Weights of a small GPT-style language model, trained from scratch on English Wikipedia.
Training: a variant of Adam for these matrices, 466M tokens, 7105 steps.
MLP neurons of a small language model. Each row is named by its layer, matrix (down: output weights) and neuron, and shows model dimensions 48-111. Each number is 128 + 24 x the weight over its row's rms, rounded and kept within 0 to 255. A neuron's up and down rows have the sign that makes its largest values positive.
A block is one neuron, or neurons of one layer that tend to fire together. After each block is what it responds to, as a language model described it from the Wikipedia text at the highest values.

L7.down352 [135 156 160 103  99 114 138 141  93 120 144 107  79 112 151 199 125 116 100 112  98 150 115 154 113 180  85 122 128 137 100 148 173 129 139 127 126 159 108 120 134  88 116 142 186 156 126 147 120 125 128 109  55 131 138 141 119 141  96 111 182 153 101  94]
Responds to: Main verb completion

L2.down114 [128 103 144 147 144 102 112 157  85  97  98 123  94 124 132 139 159 146 124 134 111 125 141 179  91 174 156 148 147 102 106 152 125 159 129 141 164 106 113 113 192 130 160 124 138 134 128 158 174  90 120 139 104 126 129 106  68 108 144 150 131 126 130 128]
L2.down241 [ 97 107 163 148 167 159 118 130 125 137 108 140 137 146 131 128 139 119 102 159 100 115 134 147  75 135 148 148 143 100 155 123 129 141 146 106 149 113 148 113 124 168 141 127 108 110 137 108  98 149 107 101 222 129  80 133 137 117 152 108 130 175 164  89]
L2.down288 [120 104 145 138 134 139 123 117 148 172 144  94 115 153 130  88 123 127 158 124 116 167 116  71 105 157  91 167 119 114 121 108 128 109 122 120 140 137 143 159 146 129 141 116 149  99  75 111 110 130  86 108 172 105 148 112 106 123 137 132 122 149 147 110]
L2.down294 [141 122 157 144 159 164 127 150  92 151 167  98 128 125 135 108 144 159 159 139 107 117 160 198  94 121 146 167 122 115 138 132 112 184 150 129 174  96 125  96 135 193 174 127 121 127 117 116 145  83 141  91 148 154 104 124 115 178 140 138 166 141 131 102]
L2.down586 [174 144 120 134 138 114 119 120  83 121 174 115 119 111  94  73 142 126 140 172 144  93 127 199 108 125 117 129 108  93 109 137 104 155 161 116 141 133 151 126 165 158 155  91  72 155 123  98 153 129 144 142 181 140 145 101 110 100 121  99 175 171 134 116]
L2.down879 [ 98 127 147 133 123 122 110 144 113 122 127 109 118 144 138 126 144 166  81 118 103 122 175 124 153 116 126 105 117 159 160 158 115 141 113 140 150 130 144 130 122  90 122 108 105  98 115 175  99 105 134 114 154 126 141 166 112 110 151 115 175 143 133  99]
L2.down972 [116 125 162 142 154 145 118 123 108 138 157 125 140 146 137 120 126 144 117 112  68 129 141 163 104 147 129 122 132  83 120 135 100 135 125 147 155 123 120 167 157 163  86 148 126 125 149 127 154 123 126 111 160 132 119 163 122 100 142 127 170  97 125  91]
L2.down1200 [138 157 179 134 122 141 119 110  95 138 108 112 160 123 133 132 120 144 154 142 111 123  90 119 149 132 122 160 108 135 162 129 115 172 119 173 150 111 128 132 133 151 111 102 159 164 155 113  96 102  75 105 109 160 149 131 121 143 127 179 146 146 170 156]
Responds to: St- word-start pieces

L2.down392 [172 177  81 125 149 120 164 131 107 111 114  98 121 147  93 113 104 132 154 150 124  56 134 130 119 100  94  97  93 127 115 132 133 118 181 112 121 140 105 136 121 133 107 124  98 166  81 132 116 138 141 111 153  99 148  90 128 124 146 105 161 111 155 147]
L2.down564 [125 128 144 107 157 107  89 111  99 138  90 136 128  76 106 114 154 175 143 124 140 113 149 122  70 142 136  96  93 108 117 144 134 136 103 139 107 172 139 153  91 136 104 135 137 151 135 150 127 123 124 151 229 131 103 104  85 129 152 130 127 147 148  69]
L2.down567 [ 99 153 155 135 153 118 130 111  84 124 109 106 125 134 129 128 115  80 129 121 123 114 121 110 131 116 153 123  89 136 157 115 176 129 135  89 166 143 117 130 109 154 161 161 147  93  99 144 124  83 152 171 122 142 141 164  86 135 122  68 142 116 116 137]
L2.down592 [140 145 105 110 110 131  95 133 156 123 117 139 110  89 114 120 156 188 136 126 132 123 166 128  77 127 157 146 107 145 127  90 121  89  85 126 110 108 143 137 122 125 115  71 100 139 137 154 153 139 172 138 255 126 129 139  87 138 174 153 170 135 140 129]
L2.down606 [145 163 102 108  92 115 107 124 149 134  98 103 107  83 118 112 160 163 150 121 114 147 158 153  90 150 133 152 139 125 119 119 123  99  86 128 109 110 138 132  72 133 102  93 114 153 148 137 130 133 150 118 228 127 125 139 104 136 156 187 155 146 121 124]
L2.down628 [127 111 128  98 103 127  98 112 112 149 120 142  94  77 106 107 140 189 134 126 134 129 158 136  81 118 154 131 142 148 129 120 147  98 104 145 106 136 129 145  87 126 110  73 110 139 165 156 135 136 145 136 255 113 113 131 120 124 169 128 152 142 131 128]
L2.down779 [106 140 141  75 115 157  82 127 132 155 144 146 102 111 114 102 128 162 140 106 111 108 160 163 112  91 112 117 128 146 116 122 134 118 102 149 112 116 163 163 122 128 157  87 103 124 169 143 130 143 127 140 181 130 134 145 153 112 186 127 137 125 134 146]
L2.down928 [152 134 136 110 156  98 110 155 114 155 191 123  58  96 159 149 125 137 141  89 115 161 142 156 139 119  93 125 111 154 142 152 133 175 104 151 125 122 148 151 103 122 142 128 110 144  97  87 161  79 106 114 142 121 134 127 116 178 117 122 175 142 156 148]
Responds to: Joining hyphens and equals

L13.down84 [146 114 153 134 138 126  94 129  80  75 105 155 117 108 124 132 188 138 132 141 118 112 129 122 145 114 155 118  98 142  88 139 106 146 130 112 145 128 134 166 137 116 176 166 133 115 136 126 113 113  82 123 130  89 202 153 139 102  56 116 150 132 137  97]
L13.down123 [131 149 117 145 130 107 120 118 110 130 123  98 131 107 157  25 179 131 100 127 106 143 151 150  97 134 128 137 157 131 129 103 145 161 122 128 138 166  98 146 209 105 106 108 130 138 148 148 137  95 125 155 147 168 150 179 114 130 112 139 136 104 137 138]
L13.down387 [124 120 109 111 124  84 102 153 149 122 104 118  82 109 131 158  95 136 128 117 119 122 164 152 164 150 134 115 171 136 137 131  66 149 121 120 139 135 109 145 102 133 113  92 153 113 110 160 155 126 150 142 114  93 134 132  88 134 130 149 110 135 108 132]
L13.down536 [134 133 180 113 135 176 141 122 129 116  90 129 104 127 128  64 133 158 121 130  98 122  99 134 113 133 115 128 125 115 122  99  97 122 136 152 158 106 105 136 127 124 126 160 126 153 112 143 111 108 191 139 162 149 124  40 132 123 161 115 167 126 103 127]
L13.down549 [ 89 167 131  69 132 142  87 160 120 129 121 158 146 147 130 122 135 111 126 124 129 160 132 121 112 157 138 117 125 160 137 121 105  96 133 103 124 136 135 142 236 132 131  94 132 145 117 138 124 127 105 148 130 127 156 130 144 118 142 161 109 138 195 135]
L13.down824 [ 80 107 103  75 118 107 102 110  99 120 140 117  73 131 120  68 134 111 129 101 136  88 143 157 123  98 106 153 128 143 123 156 151  86 140 124 127 133 106 174 195 112 108 158 133 111  84 107 102 118 156 119 133 138  81 123 129  90 109 136 105 153 137 131]
L13.down921 [101 126 128 141 147 167 130 110 116 124 138 126 105 170 166  18 124 105 119 122 148 107 141 128 123 157 160 150 108 111 144 183 102 154 136  75 126 140 148 123 181 143 135 150 133 141 153 122  95 126 146 104 158 161 155 172 147 139 178 132 182  98 111 123]
L13.down1164 [143 169 139 130 133 122 122 150 105 145 152 144 113 136 140  59 141 137 134 108 139 109 164  94 122 142 137 123 132 164 130 119 106  80 160 138 130 148  99 124 174 134  99 139 116 161 139 132 168 112 119 136 155 132 123 113 153 155 145 122 138 106 117 137]
Responds to: Noun-phrase modifier slot

L13.down111 [122 175 134 131 133 113 117 111 101 118 106 132 128 127 154 140 165 162 127 118 143 105 115 143 134 120 133 178 129 125 128 153  93 132 140 167  99  96 120 146  52 139 159 131  77 136 111 122 124 112 156 113 230 121 115 122 124  99 109 107 128 138 123 123]
L13.down142 [146 122 139 137 114 141 138 116 129 148 123 121 101 111 122  54 114 108 123 133 107 156 154 146 101 154 125 119 136 132 109 126 114 119 118 141 117 144 131 132 102 144 120 125 128 133 101 131 112 124 136 147 192 120 129 121 136 133 134 153 132 128 126 146]
L13.down194 [115 109 150 133 147 130 140 131 137 139 102  99 121 127 145  97 160 137 144 131 103 128 132 129 143 140 116 131 144 101 138 132 106 112  99 142 118 140 138 123  82 125 152 148 129 106 127 147 123 109 107 154 255 166 152  97 117 145 126 134 148 139 141 107]
L13.down398 [134 134 143 163 109 114 112 177 114 125  88 168 120 137 134 108 117 121 107 106 156 134 179 141 133 107 123 152 134 115 110 131 127 134 106 134 117 113 115 153 104 116  97 102 138 131 130 145 148 163 138  93  92 121 107 119 131 138 116 101 113 129 127 142]
L13.down825 [105  96 114 177 113 120 131 130 132 123 139 167 114 130 168  95 109 172 166 146 132 133 152 111 111 105 118 125 129 168 119 110 141 118 115 126 134 167 141  88  85 128 113 135 145 153 141 152 132 129 138 119 160 120 137 158 123 116 142 156 172 130 127 113]
L13.down885 [130 147 130 135  71 124 154 172 127 126 136 128 114 161 102 133 123 127 116 133  95 133 117 128  93 107 106 128 138 117 125 126 130 126 130 139 140 157 159 121  17 158 113 118 141 132 118 130  85 125 139 139 157 123 136 126 112 161 124 132 132 156 138 145]
L13.down911 [138 127 128 153 158 107 117 154 167 157 124 113 154 147 120  84  85 157 103 147 158 109 167  94  77 138 123 130 127 109 178 106 112 131 139 129 124 142 123 115 107 135  97 114 105 143 152 157  94 133 151 171 110 133 129 171 149  82 114  96 120 160 135 132]
L13.down1054 [146 118 134 125 160 131 126 125 123 115 136 146 152 150 164  79 129 133 143 120 115 132 151 165 114 152 141 105 138  96 124 112 103 121 131 135 138  74  67 122 109  99 125 161 138 100 116 137  71  87 120 163 127 120 163 116 132 144  98 115 128 103 141 130]
Responds to: Opening punctuation before content

L7.down58 [140 158 130 171 168 139 144 159 117 165 116 147 119 107 113 103 135 149 100 109 113 121 123 109 114 110 100 133 152  91  82 120 140 145 114 130 111 127 135 124  98 111 113 142 132  99  81 124 113 142 117 115 164 164 152  93 108 111  95 130 142 163 131 163]
Responds to: Mid-word continuation pieces

L7.down258 [117 131 143 156 111 161  84 165 148 130 113 165 104 129 128 115 129 115 155 101 128 132  98 141 171 153 114 131 122 118  97 118 152 106 113 147  99 128 126 149 171 130 146 124 117 149 111 116 137 135 165 128 111 114 120 140 154 120 166  92 112 103 111 126]
Responds to: Ordinals and table pipes

L13.down518 [124 109 155 157 133  94 207 111 133 123 158 139 200 156 109  75 156 117 121 135 160 106 143 122 132 141 154 108 157  99 188 135 129 133 116  96 150  65 116 121 142 143 164 145 122 134 143 149 121 145 158 125  89 139 145 125 123 128 128 113 126 119 133 121]
L13.down533 [129 119 114 109 122 115 150 128  98 147 137 116 138  84 113 123 100 177 134 104 160 113 166 161  88 137 132 132 132  88 128 142 149 109 141 107 103 126 161 117 117 138 158  89 162 172 133 140 126 107 158 148 127 164 165 108 177 117 107 131 148 124 102 166]
L13.down637 [110 118  83 121 129 115  95  99 124 127 126 139 130 123 144 162 137 118 130  89 123 119 164 167 129 191 150 153 166 130  98  98 132 136 135 105 118 163 116 113  87 153 135 111 165  93 120 140 172 112  96 121 210 159 108  94 137  89  92 117 125 116  92 140]
L13.down780 [ 80 139 145 109 159 118 160  90 145 182 170 112 121 142 131  85 119 167 120 146 132 137 134 154 122 101 142 136 128 156 160 124 106 135 156 102 128 138 135 119 145 142 126 154  76 107 131 139 112 105 129 171 135 120 131 121 122 149 156 101 134 125 121 110]
L13.down972 [123 147 116 121 109 156 103 146 141 114 100 140 152 107 149 132 169 129 152 136 160 146 113 102 145 117 120 125 138 118 160 146  88 155 136 149 161 113 120 161 133 137 162 117 101 128 143 139 135 132 146 167 142 165 107 131  73  91 128 141  83 115 119 120]
L13.down1123 [115  80  76 147 118 151 170 137 131 144  59 124 156 114 137 113 160 159 167 147  97 140 124  99 169 119 126 128 130 115  96 101 156 175 131 126 168  96 162  81 147 139 128 147  90 108 163 150  84 123 121 129 108 142 152  94  86 121 134 130  88 183 106 112]
L13.down1226 [104 113  64 141 116 103 139 120 105 166 140 132 120  97 150 185 152 143 111 151 132 106 170 113 162 137 152 145 144 140 158 162 135 148 151 143 123  91 119 148 162 112 111  94 149 156  96 135  95 150  86 140 142 159 105 108 135 103 112 103 113 130 109  93]
L13.down1264 [109 119 115 123 123 164  93 164 138 144 134 121  97 118 134 166 150 141 114 108  93 146 122 157 153 144 130  94 150 141 149 161 115 156 145 154 132 101 154 162 171 116 131 128 142 117 129  98 144 107  93 168 110 128 131  91 114 141 151 109 127 122 136 107]
Responds to: Proper-noun first pieces

L7.down516 [117 140 112 116 105 171 120 155 124 122 153 115  84 149 140 133 106 134  91 106 137 122 145 154  83 166  86  99 119  63  75 147 125 143 124 124 172 159 133 133 103 179 131 144 107 153 124 142 100  98 134 134 164 162 105 164 178 148 133 139 124 140 112 176]
Responds to: Compound-word hyphen

L13.down72 [107 135 165 107 124 125 137 117 120 111 115 139  91 142  84 140  88 101 145 164 124 136 120 153 137  66  95 138 146  82 150 156 117 114 124 103 155 154 117  96  97  81 134  97 117 120 103 123  94 146 160  93  88 132 124 103 131  70 169 138 128 131 149 106]
L13.down405 [142 110 119 129 129 107 198 167 106  92 112 106 101 123  88 123 134 179 122 137 123 149 133 135 111 139 127 146 101 114 131 105 151 138 136 116 109 138 120 164 210 127 138 101 128 136 113 107 119 131 106 120  64 109 143  80 143 162 140 135  85 155 138 142]
L13.down515 [156 115 124 111 139 157 122 110  97  91 120 143 111 112 116  92 153 166 109 137  93 142 122 181  99 128 113 147 175 101 105  99 112 107 143 121 114 182 101 118 177 153 134 145 158 142 154 152 115  95 105 116 101 138 157 145 122 125 174  99 128 128  99 116]
L13.down801 [137 107 177 107 148 117 155  97 153 190 129 110 118  88 164 147  88 156 115 147 124 141 117 169 144 103 198 123  95 150 143 126 117 108 154 125 141 171 119 127 128 144 170 100 154  84 143 113 195 117 157 144 127 125 127 184 124 128 122 164  95 118 118 130]
L13.down1194 [145 154 141  95 160 157 114 113 183 107 138 124 132 127 138  47 116 137 136 151 159 149 133 113 150 112 121 161 122  60 116 108 159  99 112 143 132 129 139 107 150 152 127 102 131 120 146  90  98 139 152 106 150 121 165 109 109 100 124 103 120 138 121 150]
L13.down1218 [132 151 117 133 103 115  73 122 140 152  81 104  89  99 137 137 162 174 118 173 104  95 176 122 195 139 127 151 144 124 101 139 116 102 105  95 111 213 132 150 176 111 109 125 110 118 139 116  87 107 138 122 126 143 125 172 120 141 140 114  96  89 156 101]
L13.down1318 [136  99  86 126 137 117 131 137 126 129 117  71 121 125 142 119  72 160 145 142 164 142 132 178 142  81 155 148 147  88 141 107 128 131 151 170 167 147 120 164 170 136 118  98 127 132  93 171 118  98 104 129 100 138 123 130 125 104 160 154 117 117  97 109]
L13.down1321 [153  86 177 142 113 102 123 127 170 102  89 128 109  98 141 147 119 202 146 114 164 126 141  96 123 109 128 147 151  89 128 147 125 114 143 165 110 132 102  97 105 112 129 114 157 124 111 155 148 128 127 111 145 119 154 116 149 127  78 106 123 119 110  90]
Responds to: Object before a complement

L2.down329 [120 108 136 115  79 161 149 120 104  63 137 126 117 128 110 118 126 111 110 151 135 100 125 124 136 153  98 102  90 109 115 132 114  89 102 119 151 141 149 141 150  89 149 129 149 145  74 144 127 114 115 161 114 157 144 122 146 154 100  71 138 103 167 119]
L2.down366 [128 138 140 133 144 171 125 120 111 109 145 137 109 121 149  42  96 109 128 112 138 123 163 139 128 108 150 121 124 117 137 134  84  89 130 150 119 140 115 150 178  94 140 100 151 144 152 139 129 132 138 157 159 148 112 159 147 112 124  93 122 138 101 139]
L2.down372 [136 108 133 139 124 132  96 135 135 103 161 152 106 171 134  64  98 172 131  66 101  89  83 101 101 154 118 112 104 149 137 132 145 116  89 128  79 128 130  87 195 157 144  81 126 126 141 148 141 105 165 132 186 169  95 168 160 127 131 140 100 170 137 132]
L2.down374 [168 152  65 108 127 111 106 114 105 188 121 110 122 110 155 143 126 158 160 114 163 101 139 141 134 158 144 121 115 170 128 126 113 122 119 147 109 120  85 117 139  94  93  74 141 148 135 109 182 116 122 172 105 117 132 130 140 160 132 122 123 101 149 123]
L2.down477 [132 119 103 151 154 147 124 139 102 143 132 174 100 133 128 103 111 108 122  99 125 118  87 111 108 135 168 147 157  79 127 114 102 120 129 111  97 123 123 128 239 168 113 124 126 100 156 118 124 163  85 126 165 113 117 172  96 133 150 131 137 173 148 116]
L2.down745 [117 167  98 130 115 156 167 112 117 137  69 109 170 144 127 118 106 115  72 127 130 128 126  77 109 133 129 113 123 142 116 117 154 128 136 125 119 148 138  96 114 142 163 140 138 170 180 126 104 157 111 104  99 126 155 147 127 151 146 119  88 131 169 138]
L2.down976 [ 91 164 111 128 149 114 137 100 127 124 124 148 119 115  71 129 143 115  97 117 130 133 146  96 135 122 127 133 113 104 145 111  97 110 128 115 151 105 128 145 153 116 116 134 158 135 133 118 120 163 137 135 145 139 137 123 175 154 115 126 120 144 133 148]
L2.down1147 [133 142 119 143 134 137 154 133 155 105 105 128 145 148 160 110 109 119  94 166 156 146  67 120 130 129 137 121 143 146  49 116 100 146  99 141 120 115  98 167 238 144 108 144 134 138  98 119 151  99 155 133 146 160 121  97 110 122  72 134  82 167 141 140]
Responds to: Ordinal and positional modifiers

L2.down51 [130 173 125 146 179 163 141 112 108 152 157  95 166 158 105 151 130 130 149 136 154 109 114 129 101  83 135 107 145 108 146 121 109 125 128 109 122 145 122 134 133 100 122 104 105 133 118 118 168 119 130 120 122 145 145 138 112  94  94 147  97 157 125 137]
L2.down161 [145 115 125 140 150 135  86 109 135 128 108 120 103 138 123 119 151 101 128 142 115 121 112 146 108 130 149 136 134 150 142 164 107 140 151 134 136 121 154 155 106 106 126 131  89 146 108 158 137 176 163  87 158 118 151 130 116 131 115 159  98 114 135 107]
L2.down211 [148 107 123 166 141 139  86 101 138 131 148 106 102 141 115 127 138  83 120  85 140 122  98 178 115 165 150 147 153 155 120 125 106  88 152 107  98 160 122 131 163 104 151 107 139 141 150 112 141 156  93 126 137 105 150 142 162 111 128 127 109 130 127 121]
L2.down259 [148 141 129 110  88 140 189 187 145 150 163 138 125 135  77  78 109  92 109 117 108 133 137  97 125 119 144 106 118 150  91 136 107 125 162 153 110  96 125 116 157  74 146 129 122 141 119 149 128 115 102 115 139 122 129  99 152 183 113 119 176 109 142 130]
L2.down358 [157 124 150 138 158 153 101  68 104 114 137 140 113  72 108 137 147 140  99 155 113  97 141 108  98 118 129 132 121 155 150 103 133 127 151 136 159 124 104 157 132 148 141 150  79  71 133 136 106 118 116 126 165 141  94 107  96 115 133 159 113 126 161 140]
L2.down633 [137 108 145 125 156 112 124 115 104 145 168 167 127 131 134 102 122 118 154 103 112 141 137  93 148 150 135 122 137  87 115 170 137 122 136 128 113 102 112 137 100 123  98 130 105 133 128 160 148  88 128 131  32 106 145 161 102  89  98 130 119 146 162 122]
L2.down672 [166 116 123 127 157 138  96  93 127 162 123 114 122 142 129 152 161 140 133 102 155  84 132 148 116 162 117 120 192 128 184 143 106 149 149 122 159 105 152 102  97  98 119 147  86 136 162 143 135 104 131 101  99 151 120 101 145 157 148 183 145  84 139 153]
L2.down967 [104 135 162 156 161 118  96 143 121 150 188  92 128 169 134 104 147 119 149 144 128 102 125 149 115 154 136 139 140  94 149 156 101 101 114 132 131  98 113 100  92  65 125 136  79 138 160 125 134  95  78 173  66 172 142 131 132 109 117 133 164 116 135 138]
Responds to: Complement-introducing function tokens

L2.down55 [142 115 130  83 130 161  99 136 121 131 170  97 136 119 172 147 134 143 186  64 133 123 154 153 174 136 114 182 135 137 125 147 101 133  89 137 112 149 138 171 109 140 159 114 143 160 170 130 144  98 144  97 142 154 131 159 108  96 127 145 160 136 120 141]
L2.down556 [183 169 145 117 132 167 170 108 130 109 151 113 148 141 132  97 117 129 124 136 134 111 167  89 124 131 100 113 132 141 122 111 129 106  98 134 114 120 114 137 156 143 133 155  91 141 106 124 137 121 172 162  85 123 144 150  97 154  96 157 100 154 137 144]
L2.down581 [131  95 175 130 105 177  78 109 146 161 156 132  88 137 162  75 137  97 128 124 162 110 155 180 133 183 139 125 123 109 118 121 108 130 134 148 178 136 175 118 143 158 163 142 160 111 129 125 136 135 146 120 137 155 143 120 128 123 125 117 183 152 124  98]
L2.down624 [120 135  88 154 147 126 141 153 135 144 181 133  97 124 148 119 103 118  93  88 167  82 127 163 180 162 141 140 108 132 165 148  96 129  78 138 147 124 153 128 141 154 108 132 125 130 143 112 165 123 113 106  26 127 150 127 124 114 139 128 120 160 145 145]
L2.down663 [110 156 180 158  84 137 143 141 139 133 149 130  98 133 126  86  64 100 118 137 156  79 146 147 119 153  95 145  93  81 108 115 115 139 118 144 105 138 136 161 157 175 156 119 132 128 128 143 117 137 150 129 138 142 144 112 120 136 147 109 101 180 104 127]
L2.down1007 [140 102 102 132 145 165 113 108 144 138 161 106  89 107 156  93  93 117 147 166 120 107 170 125 176 111 206 127 137 161 141 107 102 117 142 140 164 109 150 114 155 130 127 143 116 112 137 140 134 155 129 125 152 130 134  80 117 143  91 153 133 126  97 107]
L2.down1195 [143 146 111 135  80 140  87 134 132 161 144 136 120 122 148 163 126 124 137 112 128 129 117 130 144 167 156 130 117  90 120 122 112 138 132 144 128 128 127 140 178 120 119 144 133 102 120 132 137 149 151 101 102 153 167 120  63 133  92 117 158 129 101 140]
L2.down1274 [124 129 131 124  94 131  93 140 168 100 137 113 105 115 131  95 126 156 131  75 171 129 120 137 121 165 149 121  93  91 161 110 133 107 104 104 122 107 135 114 135 133 145 129 180 145 136 155 140 139 132 157 106 120  76 135 112 167  90 129 104 139 123 133]
Responds to: Status-change verbs